MLP neurons of a small language model. Each row is named by its layer, matrix (down: output weights) and neuron, and shows model dimensions 0-191. Each number is 128 + 32 x the weight over its row's rms, rounded and kept within 0 to 255. Numbers have three digits each.
Before each neuron's rows, "fires before" lists the tokens most often just after its 100 highest values on Wikipedia text that the model never trained on.

fires before: "s"
L22.down205:124166140141088155102107151160135171098169143171104101101213119135188126139115117105165125124089088112169070167121070091097122156116148082136159107131124121064165076092103172137161088078137121189167175132146070134065101055111190139104149127133133120120133073124157169162146148092172122148141143147174120129150095135127155114103130188151124117124153134022171123121090154124144166110108102065103142172137173131112192094114114126052108090146149114150116161118187126156156163189062139168108168146095119142157124150133144177130068106108106115110134119159074083107119109116116120098

fires before: ";"
L22.down491:092117129142140122113120147069127170177119169124103141145193116112144125106146105112108098056133097146155140144078176130166073074118096084103127111063097132151126170116051168108084103095120158074131127122126168099134061088111115108127090070110064077128071211129125082115133149118105117135150110165194118147162122056146150169124117083116148122132122168164139073170159187140153123119137111103103166132122132137134099073094107120115169135123136176139094126133183172152136090173128147189141154146131111112074110130125103148169126132048121152125181194131180173174157182110138119090

fires before: "==", " ==", " ", "s", " of"
L14.down707:137144138124149132117146099231106100124109146165107138149128140201150141130104179158125210138127180107094116098074125130138148120110119178128154099137086075132168134133102108147135160104120143207161141116122168129112099175121161177134159082196145136165128145104139116162132079126139180153105135116109105136147171182138096099174098152066111093179136112093107112073090190146152184148135147143146147144131073146079167141141207118164084154167153099090101130108172148192138105149105134153146169090148118136092190100119160080137122058143078188094145192133165113134096152173158132107

fires before: " of", "ic", "ner"
L14.down222:135150158141151108138191138132110108161136173087136098112101165162093155130105105069107086095148147162159135160127078123125126123107121127142179114144128154120130117129111141139117177130100129196117149101116164127137050130133125155130141160092133109121130087149180133106156094142144119104190133177129140105229070070117181158139145150120184122132139109159114116169101119117095184150164084130060140087104113123152130145126115141142109163064127146118195107109142179086164136206180123161090165162146118184118163085153103204086111161117108124158173076169119045111177079119058165075

fires before: "==", "A", "In", "===", "The", "S"
L9.down611:139110084117119117114139122112078102139135119153102093122129104136133000107124145128133156170130099104120111124121149109106160139145119110104120138131139181136127118155151161094125120090083141095133115138137115164137139153132124127134144117109148140131145109112127127117146124158128126125094142129102155115156147156154059125162123146132085093130142157126110149126097126120097083110101128148096140122000122151116105218143109131135110104119117123079126152143125125099124133165148132130085108093081171094099110111120172157145130141093128122132113153111142132134101133140136137117

fires before: "s"
L19.down27:143140152160117178119110140114140139172120113126115151093138125099072215126124104091117146097083172208199162163089158128071096149133176086154174109077087116110085112100095131169132093142139121147147172132095129172151135131091172162103148168157100153129101168143115132155118155146120044115097085148110121128172126131083159171138133113111092124128141067137105103141157163148104161144185097131156072135153133138203167100088113148162121091179131132096148123113114126133167168127086097133101184127072183120144195161077107145104106141121110161041168156117102091094161094064098075100

fires before: "n"
L19.down458:090101166100135124101104089124139056125163123131126136122123116192070085168092163103112115143103109109159162086087143176108164167136152129195146128123154134116067086169169117077142124074087134132079089100095178113129133087130136134088211080139130159220146143104099159126058157151142082130126150093138134143147115141129110139133128167160160144081081092149100091108149163129138084128126118152112109172153175097111101096119104104160126047148063173104160108070151146092161107123101124089123153169184126099132149126166121173092089141154068185169116155135167107079171145088106154085

fires before: " of", "h", "s", ".", ","
L18.down442:136167133114083153171147104129112105138133095143122116094118137160085123194089123164136103144149187105109201091139096108138145041054175108182125116155140162096131143127153099159095125135201134132181121149145113126182096080058105131105117144080134155130126129107181112105146073145143096128134170113160172152134108102114151082176132142133114146131155097182118141157149105129197135204120117153124150129151106128107113122171111080122143137068094067049152144072151143125128167130133157071086095128193118072139140079167127083164195067073141121116169112144153098098175126159106104102

fires before: "s", "4", "["
L19.down182:130162075138162113105143190192115085118179142134194146086166107122135146100139191119158108139116119124122198134162138106118162164113085095108092179096126168128101102121123123116154105142122177153162116145091150150142107138114136192173177081096153157083053169061125114139114121148130084152102125154159132126126127098119134153131168153106121115161087089152099140075075119156135118105147109126163131121122198133175083121145142098144153097142168059118067132114139095113082100151159153132112162051160129171150218166160119116093147039102152126113103062166164183077142118075141114104

fires before: "im", "i", "om", "ip", "ing", "di"
L19.down280:135057155171086139113136083099154182135119151186117162090116102156098102174118166120161145150142149160188073144102158128118116120174154122077143105135114121131133117157096112157109127119115154137116174169127118164082162096095071123086120106102152082150168077141135103175143175135139139081117111127115138093117166150122120117154133178150088078085098106134137053214215199113159133128143108166125124111077104102183140124068112135141096144116114091128093080156132115131110153180077079170160137074105089141176158114061185137139082048147165141092138127114094094103126152061121136127

fires before: "s", "ed", " a", " the", " ", "d"
L15.down634:185115110129094086175147098149135107132154071146155113085135168101119112184053165134113156112079169165127133154103154119062089117107066160179162128155137200105084175073145120141112091141108124192148120106102179144119042100165145107131118096145135153126163093109190165200117122106137092128171121199146134121070137178122068094125146107109115126111162166116164130141141177090118121150164147122088115157077132119062158071159162158156106128130161163149118160133175135137094174138130125146103100056153141146097127110124171129183169096187170087124143136097144179144122094149153103143

fires before: " ", "\n", " S", "et", "E"
L6.down121:109157159078129107155102098160126161118105112120150087093152152151119126175184145118164201119154114167093139110097116128099099076117141130187097090128198122124124107076161102139133057134160132126196146110121097156045106069098134119150145129117105175087102190114115096164139151165131157138114106114147034131125102087184209104089121124166156083097124061110102114120140130121124099103131094154093100199164131149097114045147090169088156149081116146150103122122176090150148106201084137154101115141131102130119148094132123079126148170070146164174160115192124120130128117115123170097

fires before: "\n", "==", "s"
L14.down469:142096215064174090114176184154120122121174114130168131118167093131133174239101134113096104097126185152080162142083110139088117152077089194171109137161122147146124156143127153138114147125095157180194113108166149118123129129094142140138113112109148173153087114066162106139145074202070125142138106130125137205099111165164110149117079145081102140105101152122177139135111208139130069145127120126111112085154152139159087156125105145135087138134152118101140128145176138114140122100177127128136204159128181123078122105113133199093128121175117148131139170113143165196113140165146144080

fires before: "===", "=", "==", "|"
L12.down427:079116110119134121155113142182086088095120101180157103146137140170177160119151109121131139162123054099105160144069138182147133146159132150094116155084140151159136103109129033105155155149085126172112160183099112131119128149154143170122114040181130058174168110131130113155126125191152161122125110120120132154155157124133113104117143113062094147109094166095141170124125140111064164127128114146122126109125098172141151175122159157167104139165161066143100177162152084059161137133162129140127168124099147107114112127036077125145085079109118143183119206071117130181123123219149162125

fires before: "\n"
L15.down725:137062149113123139111099089146147155095150127098138107107175128171152133133119118092156136140148137152139078120059082173168120127154120067132158142121148149106111098111123123107132143155100146180166098100133124132116091137123144091117091108137121160136080142134116108127122162093082107185091074118196105136108118159112143104146116097139131096046111147086068180137208151102159097117117113096150139122030113122137095080162155087098130076073157068123100116163184155100095105116095132106127143194161029137114146094089093112112081100076168158186104198077155101120155097156117122070

fires before: "s"
L18.down61:127136197169129119144136177152209181138075159083112120117100155128152167188121106116164122106111113162175129158044151160116118135148119089197163119079066156105097121133120187140111090117075127168130175130091156160115129109113165120146139156148126136121165169185108154167110142129173073124160093159070124108109120164151097147133145168116116149158104102157090121106135131119078154150185049139165131114116171108155177062119067132109163127186144103108167092128147141163165144119047124114060125129140134098145186179068088111057097125138107150083157139148141112143137145097103108106

fires before: "s", "ies"
L19.down306:129146149117130145129081135132064089106064119099109143114115133155126132088110162154137107071131111069130101087108119155124117157088058103139097161100064115110090138130092157133094103109120142170106119145090159144123098157173114190178101104117138103127132130142168184176130106165124109127090124091138058160110120123177137046093146190107116063082085131175137111114176083156086111201135104104096153097163100114195106118147163107134148131158171132155114200126091043168088128145155082121105166127126143168125162150145110150085113141100204173199093112129144145052116139133147140128

fires before: "\n", "==", "ic"
L14.down383:122114141120139116177127052106077161130083130191191128150125127124156108094095127124089107148093149173152171122077188122135135101098105167162159131109117090081094131202061135113199163134154062145101141153175152126143112161118128070154113130130159171125077118134086168135111176124117132168064109161152097077112110145136150131138144101210087116128087118103171100109065148135100108052097096128095114071107146102112093087159135148092169163086140132143130126062133129060158115143158113082173140119164090097086158100121117151130137124165144182169155175082157093122141160127089101095

fires before: "n"
L18.down128:133117160095114171143144081129164084139141143153145117138110139163080103207093139090105149151096182147123164086091139166114163131161107120168114113181137116098100108183120114108162105047066129117105114105091157178103146128137133093134196099106127093193086120119121153189049162128151119153114110093136149136176130181116082062153116183123179168092087117118132134162136135123139127104135062160117160166125194118115144100103135108149124078153111165165154076093155119130122064154140160082115186135167194101131135114131145131124184171157083153161154122138167083053175162081127118096

fires before: "z", "Z", " Y", " Z"
L18.down671:059130133165116094128137083134154125152167133135113216126171210110126137180083191113123107108115148140150115126073166152114108096179066111093125118130117085101113133168149074094080157128101088100150140103089116113107113107124168164120157084083153122064166134144123069070126109115171113145085106140093110093087093186122116137083053169197199134113183133110119178150137155130104140167130123104107147191133087111118180056133115060173136153183092093157105160123127126180147142163161174128103132124111118143154149106127076148095129140106136167111154090110173117119158165133092137147

fires before: "s", "y", "ing", "b", " to"
L9.down273:153094130108072139079172168117175111145113093037143071150153118140047190099132101051141108125150136136087123155128109160110095067125135105081119120178100094161117142138125111100159107136127165078164159110111144115155108127109139130155126149128157154075096141108167105125130138096163135104130130144154140152147088138091141115164179193142105072174143113186071138174073097190162166132153170097108083167077108177145124164072119092129088123076166091146157157122121144108094127110121134080109156152116125152072140085190129157081112124066125111060137136150184130148167122180160174115

fires before: "ki", " Y", " Su", " Ya", " K", " Z"
L22.down596:154101153136120126064131108118111142128142097166158093112182128144118153104150151166079118100069129113133066120128173115114148149136094112091150092139082203151118120108092099131114178120131143135111049040130093091135054082140123171184139061087102188111140082123129109140110125171087112101095122180117136127074163144118100092126177156127094150138147156128172168152094142123114144103116100094108135071093193151146101081145132063165147111193147120104144172137107089116151125059085088106101181094103148066134098147128083128118097128104164179137166074107169140172127122156060119136

fires before: " of", "ic", "ner", "s"
L18.down497:143090178101130135165148154146135102153098124086052128181125102103063161133067151141107103110107090160105135191141106112092187090167107163154111097119178145129093158171121123145100150196129127142145171123081082072117058151150126133103156098128136145098095140057157144175120087140137168126101131139199132138199107135066116119117166150095111092102117109171135070168112103085171098145169142142142127105112058177141111108146150150161118173079169154134133101040090148123136137151183190079038133144151105140145139100119137144073155071170108135129145113089130138150135108128136118143

fires before: "s", "e", "ed", "ing"
L10.down446:124073126084087108144142143176188112127120086096109078156121137088113128132109116118114111092182181082145126146169114119086167103121152142157187152090122209096135189136134191093127080120142126123177107088051141125140089105133106200152092124196104155121145126136150144093174151147109108115163177142161193192183152131124159078150138126128172091097185106144167111104136125157065105103126109112103112175208074093161125113085161122105091089114100146078129152172156157142122098146104115117093127091117149149114174092115160168099175128087174106114082141126130156119097100185170135162

fires before: "im", "ed", "y", "ing", "n", "ible"
L9.down721:109111103101155159095134134145119115167095142185141088161103104087082129115120146136110175122110130125117146120127089121159197065138173159093148120158109160086136185112062123080114138126108116128159146117167142093107136091120157139095116054097099166145124078081116113091144123170138159117198124130185119088144117102106073137149145200116085086123122099100091073170159147157121111161138153141129201144133072156132170160145065113061101132102091168118149116196160112164110140191147108145137154130143101094124131076167143117096186084204186131144123144100063154119213129086143155136

fires before: "==", "===", "=", "-", "M"
L15.down727:149148108119204168159145079126126094159143103171111130092192166130068222185084117195058161112101173116164173115098100129151139118107127148147189116121167129146130131153134135115112091166122139088096084085184133145158148125160094115165134163138133143135096191095072173136117055114107187098127138177115067095122170195117143133177129085151078083114157166129150092185144156139100166113126152136151144160105144165093111119158143099138166156130104080114129172109190175091159142074152184129112149123142101117097122173078130107160126107153140160105144108110163102076141102130094106141

fires before: "s", "==", " of", "\n"
L14.down221:116129163142124138171151117142131170146099159162111120152125183114094134146144166166119129169053140175068101136169194112066150166106074119115179177128125119141099148138113163151135137174165137105102117103125077093148138133145166143156147080117125120105144152176125144146083156127087031178091110122186097086168091172141137149091146171050142155080127135158058113126094122171116067087149150137167159076150107201191128154150169123146132080072128124112099118149136093093070094066129180146109086150089168116145136180138122096123115095092164134133098135095142174141128113141134079102

fires before: ";"
L22.down323:125136136111119165133157141103129130121174133088101146105130122130139147120141079132057090069155073083172160091070157093148101098147129132079144103109094085144147187058112104133120118120156199084099060142087140116115081137108109086164108180189082087135146186164158076094144110191110153142146159124121201145158089122148127122149065169143168113186099146141154129116083123130104076115094138168151118091060152099147103098089092101109113121108114126155084110107135134156144089108104181135056163138098129134169098115161105190093119111099134162129186134119069186097112150146121066118